Part of a small language model's weights: 10.2M parameters.
MLP neurons of a small language model. Each row is named by its layer, matrix (down: output weights) and neuron, and shows model dimensions 32-127. Each number is 50 + 12 x the weight over its row's rms, rounded and kept within 0 to 99. A neuron's up and down rows have the sign that makes its largest values positive.
Before each neuron's rows is what it responds to, as a language model described it from the Wikipedia text at the highest values.

Description: Hyphens right after prefixes such as co- (co-written, co-founded) and non- (non-album), plus early sub-word pieces of longer words (prop-aganda, ped-agogue, D-om-estic).
L6.down74:58 65 52 49 31 95 38 57 56 46 62 48 60 47 73 60 54 59 25 56 52 52 57 35 62 56 50 49 25 41 47 40 53 27 52 46 61 51 51 59 42 50 49 34 43 44 56 55 44 53 41 47 62 61 61 00 42 55 62 61 42 51 38 75 40 44 65 57 41 57 58 43 47 42 47 48 50 60 45 63 43 55 49 50 46 39 54 53 42 68 57 35 53 52 59 73

Description: Last or middle subword of a multi-token proper name, such as Plotn-ikov, Mallor-ca, Tuks-ar, or of an infobox field label such as Music by, Powered by, Succeeded by.
L6.down159:42 39 32 43 45 57 49 49 63 40 41 47 68 49 61 56 66 75 44 27 48 66 49 43 63 50 50 47 50 53 50 47 44 40 37 55 48 61 56 59 21 39 38 50 43 47 37 37 38 52 73 38 28 36 58 64 49 60 44 30 30 51 51 64 64 42 41 66 43 66 34 68 22 58 38 75 63 72 42 60 49 50 49 63 51 48 55 66 41 57 46 35 63 71 58 41

Description: Mainly the word except (except Royce, exceptional, exception) and the t in Ext- words like Extremadura or Extension; also the bare space before a year after In, and digits in season ranges like 1994–95.
L5.down307:55 55 62 54 37 59 47 52 36 46 48 38 45 59 43 64 40 48 48 59 39 53 29 47 51 58 52 19 39 50 64 55 48 51 80 67 47 52 46 46 52 39 42 28 62 61 67 54 45 28 50 51 78 62 58 38 55 46 74 45 46 42 57 54 46 35 67 29 36 36 36 48 59 73 26 48 57 32 45 36 42 63 44 72 65 36 63 49 59 67 60 48 61 59 58 53

Description: Final pieces that complete a split word (exhaust-ed, constitut-ed, Beng-al, Min-or-ity), plus connectors and quantifiers that open a clause (that, of, with, some, many).
L6.down305:53 43 31 54 48 76 49 63 26 44 71 60 29 49 44 49 34 55 49 42 63 61 42 43 58 48 42 56 50 33 79 53 43 20 29 53 48 35 42 51 56 29 32 59 45 38 44 57 56 51 49 53 43 39 42 15 49 41 47 57 42 23 34 50 42 55 65 35 60 52 41 63 61 54 54 37 50 29 63 62 50 51 68 53 25 34 60 41 46 44 60 35 62 43 54 59

Description: Tokens inside multi-digit numbers, mostly the decimal point, comma, colon, or a digit between digits, as in 100.0, 48.43, 100,000, 5:06.
L13.down149:32 59 51 40 53 54 63 42 62 57 50 50 57 44 36 50 73 62 59 36 59 68 23 51 55 51 86 49 39 57 50 44 43 46 47 44 64 41 59 58 46 50 42 53 52 65 55 59 55 45 41 49 59 46 49 72 53 63 51 50 46 69 56 39 67 60 66 41 62 47 47 45 78 42 48 43 45 57 58 30 46 47 52 37 50 38 26 48 61 50 43 52 33 35 69 54

Description: Fires on the closing piece of a word split into subwords (Releg-ated, Hel-ig-oland, breed-ing, smel-ter) and on table pipes, digits and abbreviation periods in wiki tables.
L5.down327:53 43 47 41 58 48 50 29 37 38 44 41 67 42 56 47 60 47 48 72 37 62 60 45 68 52 58 50 48 44 48 32 41 54 59 44 43 50 52 44 56 20 37 50 49 46 60 51 51 40 37 53 55 37 69 47 61 51 45 71 22 69 42 51 38 45 54 32 56 29 54 51 29 71 49 47 63 47 24 68 28 45 39 62 45 35 54 51 46 53 52 62 30 46 36 44

Description: Fires on the first piece of a number or word split into pieces, like 1 in 1954, 4 in 22,478, h in hair.
L13.down34:58 36 45 49 41 25 52 46 58 60 53 70 51 50 47 58 59 59 51 51 42 60 53 62 93 60 42 47 57 47 46 53 82 49 58 50 36 34 37 52 42 32 52 54 35 44 62 43 56 56 60 45 70 65 72 66 54 59 43 54 52 48 52 71 48 38 47 64 60 39 36 42 94 40 54 43 33 29 63 42 69 51 65 51 54 68 42 40 70 22 35 53 55 48 55 53

Description: Cell separators and decimal points that follow a number in statistics tables, such as the pipes in hockey stat rows, semicolons between figures, and points inside decimals.
L5.down120:60 50 58 43 34 51 61 59 33 58 40 47 46 41 54 20 55 45 59 53 41 47 31 50 79 35 37 63 49 23 59 21 41 76 59 60 43 56 42 37 44 29 59 63 51 54 46 46 44 57 43 36 36 47 65 94 59 49 40 51 55 61 40 49 39 56 40 54 29 31 45 46 78 59 45 44 55 53 59 63 37 47 40 35 75 65 44 44 55 44 55 60 38 55 44 60

Description: Final decimal digits of numbers in climate tables, often the °C value in parentheses (63.9, 25.0), plus word-opening fragments like abs, ret, sh.
L13.down62:58 52 43 24 41 42 39 42 43 64 49 68 59 30 39 50 66 52 36 43 57 37 48 77 20 82 22 57 52 65 56 41 55 59 46 38 47 71 61 73 71 53 61 52 54 59 42 49 46 53 33 52 71 43 72 55 54 53 48 52 65 48 58 41 41 42 61 39 49 66 34 28 23 51 71 62 43 39 61 63 63 38 44 58 64 50 43 61 38 35 60 56 65 76 41 47

Description: Connecting tokens just before a proper name, title or reported clause: "of" linking a critic or thing to a name (Errigo of Empire), "that"/":" after reporting verbs (insisting that, wrote:), table pipes before names.
L13.down77:53 47 36 49 55 61 46 46 54 51 62 42 48 60 50 59 39 54 55 51 33 32 42 47 39 49 43 65 57 57 49 51 44 40 59 77 63 75 36 61 52 46 41 62 27 47 57 50 40 51 51 57 60 50 47 16 59 48 54 49 51 61 51 65 57 39 52 65 40 43 54 71 05 36 59 62 36 29 62 43 51 20 64 16 50 47 53 48 55 35 32 38 60 52 34 47

Description: Word pieces partway through people's names in lists and tables, often right after a capital initial: G-ins-burg, C-ort-és, the period in "J. P." or "Robert B."
L5.down36:43 55 69 46 63 37 58 59 53 53 51 53 52 65 33 38 46 56 54 31 50 52 42 54 62 54 43 49 44 26 49 49 53 32 62 60 51 58 32 15 55 43 59 60 51 58 44 56 10 47 56 45 54 43 49 28 58 47 31 57 26 39 49 61 62 49 58 49 49 60 51 62 71 56 68 62 72 63 53 45 37 71 47 60 46 63 50 29 55 63 42 76 46 46 65 60

Description: Spaces or digits just before a year (In 1959, August 2010, 1838, 19|75), the line break after an article's subtitle line, and "that" after said or claiming.
L13.down67:52 37 40 48 43 72 43 70 38 36 66 50 44 39 64 60 69 43 45 66 64 37 66 51 31 29 51 44 61 49 42 68 68 30 51 58 56 54 43 36 61 41 32 47 27 32 57 41 49 65 61 46 52 59 41 43 18 67 67 31 49 57 48 48 46 49 44 50 50 40 57 45 56 49 52 53 34 40 73 36 64 46 60 64 36 52 48 31 59 57 49 57 36 60 49 65

Description: The space or parenthesis token just before a four-digit year, such as after "In", a month and day, or a table bar: "In 1972", "March 3, 2019", "(2002".
L13.down426:55 57 53 39 53 35 67 46 48 51 45 44 59 60 58 33 42 50 27 55 63 39 25 60 73 48 36 54 48 45 52 63 69 35 63 49 59 49 62 40 49 52 53 58 69 53 40 61 36 52 60 30 63 38 39 12 50 63 46 48 53 35 58 65 67 54 52 28 51 69 28 51 62 51 60 48 51 58 51 71 40 58 38 41 45 41 49 22 48 49 55 57 51 59 47 53

Description: Non-initial pieces inside words, often after a capital V (Vessel, Vineyard, Vernon), plus prepositions after verbs or nouns (takes on, followed by, part of).
L6.down107:73 45 56 49 58 43 55 60 54 58 35 58 48 72 53 77 32 62 45 40 49 66 47 56 66 59 43 48 28 53 36 50 55 46 31 45 51 35 44 60 63 53 50 54 48 45 73 45 42 47 54 69 45 57 46 10 34 76 51 50 49 62 41 48 44 56 59 73 44 37 38 45 35 32 67 60 51 34 39 60 37 53 30 42 40 30 46 66 68 23 46 48 50 47 39 47

Description: Non-initial fragments completing a split word, name or number, such as ist in persistent/bassist, iver in driver/Liverpool, and digits in table figures.
L5.down395:50 42 28 51 30 41 64 64 37 57 40 43 67 28 51 39 50 56 42 32 53 65 50 41 58 42 31 68 35 39 48 35 53 54 47 64 43 44 61 49 69 55 64 49 39 58 25 71 39 38 47 60 57 47 46 31 43 45 38 58 53 45 44 75 63 46 59 33 61 56 35 59 74 31 45 54 57 56 49 44 46 55 55 50 46 65 75 40 69 85 53 35 65 59 66 50

Description: Pipe separators in Wikipedia table header rows, as in "No. | Title" and "Pos | Team", plus some mid-word fragments like "ter" in long-term and the prefix "inter".
L13.down172:48 57 58 61 56 35 30 36 55 57 50 30 48 37 68 47 45 69 46 50 39 52 53 51 64 46 49 35 51 53 60 68 33 64 61 46 30 45 52 59 55 58 45 58 47 48 30 32 52 56 56 38 55 60 54 24 52 50 50 68 30 53 73 71 52 70 48 33 51 32 49 71 65 54 70 57 49 40 60 52 51 47 41 44 66 56 55 51 42 35 48 56 63 52 40 63

Description: Fires on word pieces that continue a word split into several tokens, often the middle or final chunk, as in not-ch, cons-p-iracy, pat-r-ons, corrupt-ion.
L6.down92:49 23 60 59 54 47 39 55 52 43 39 35 49 44 52 29 53 49 40 27 51 17 49 36 67 43 49 44 60 53 62 45 35 37 53 43 60 50 46 51 43 37 38 56 44 44 69 50 68 47 59 61 46 55 53 70 54 56 77 58 64 47 68 45 54 57 58 56 55 43 28 56 20 69 57 39 50 62 38 38 61 67 76 36 66 54 50 35 48 31 55 46 39 52 40 63

Description: Mostly "of" after a capitalized head noun in titles and names (History of, Proceedings of, Story of), plus table pipes and spaces before year or number cells.
L5.down50:44 43 57 33 37 71 36 33 63 40 50 57 37 29 63 59 29 46 33 66 58 40 52 65 44 44 44 57 41 54 54 57 53 28 54 36 39 57 37 38 41 67 50 37 56 62 51 62 40 45 47 53 45 56 60 00 41 38 53 48 57 38 59 70 61 57 27 63 56 58 40 65 52 47 55 44 49 57 48 69 51 35 55 47 45 57 56 61 57 58 46 46 38 42 50 55

Description: Last digit of a four-digit year split into tokens, as in 197|1, 200|2, 188|2, in dates, tables and citations; occasionally word endings like publ|isher, mem|oir.
L6.down232:43 37 54 53 57 31 30 48 40 45 61 24 09 47 50 67 73 48 45 51 62 64 62 51 29 53 69 53 45 51 43 54 40 47 44 49 46 63 57 33 49 73 47 32 60 65 77 56 49 65 43 50 68 43 38 39 58 56 53 60 51 40 68 52 63 44 47 43 69 51 66 45 38 50 42 52 34 41 45 44 59 59 41 35 33 70 54 65 69 67 42 73 53 51 65 41

Description: Final digit of a four-digit year split into tokens, as in 199‑2 or 198‑0, and the s of decades like 1980s; rarely word endings such as Lis‑bon.
L5.down144:56 26 46 43 30 43 43 43 42 34 24 50 60 50 51 40 46 35 66 67 50 42 52 61 59 60 68 63 34 52 42 26 40 36 49 49 41 45 63 46 47 55 41 56 46 69 56 41 41 63 35 41 52 50 32 87 56 64 19 51 25 55 53 70 42 26 52 45 54 55 58 41 27 56 71 73 44 48 55 62 54 45 24 46 27 55 69 44 41 46 63 46 58 53 52 55

Description: Tokens just before the next part of a proper name, often a surname: initial periods, particles like al-, ap, de, of, name-piece fragments (Lászl|ó, Har|old).
L13.down429:35 39 46 70 40 52 28 61 62 50 37 42 43 59 49 32 48 49 43 38 34 47 55 69 43 40 43 45 54 44 47 49 45 63 56 53 34 67 45 26 56 53 51 40 52 45 56 49 46 75 57 44 39 46 48 33 43 50 48 58 73 44 54 55 68 52 41 42 46 54 48 53 37 54 77 38 64 55 64 60 59 49 60 43 36 60 58 51 69 56 30 43 40 52 43 68

Description: Word-piece continuations right after a split-off initial r, R or st, such as r+ough, r+are, r+ich and St+rict; also often the word that.
L5.down169:64 57 56 51 55 60 35 83 43 46 44 56 49 76 30 73 68 40 38 38 38 63 45 64 36 44 67 51 47 48 56 52 53 49 36 55 36 71 27 46 57 55 55 75 46 49 41 65 43 63 36 48 69 46 44 00 47 56 42 45 50 51 74 45 37 46 60 50 55 55 60 32 27 34 39 47 56 35 43 63 46 47 52 61 47 41 48 52 42 20 53 38 35 35 54 43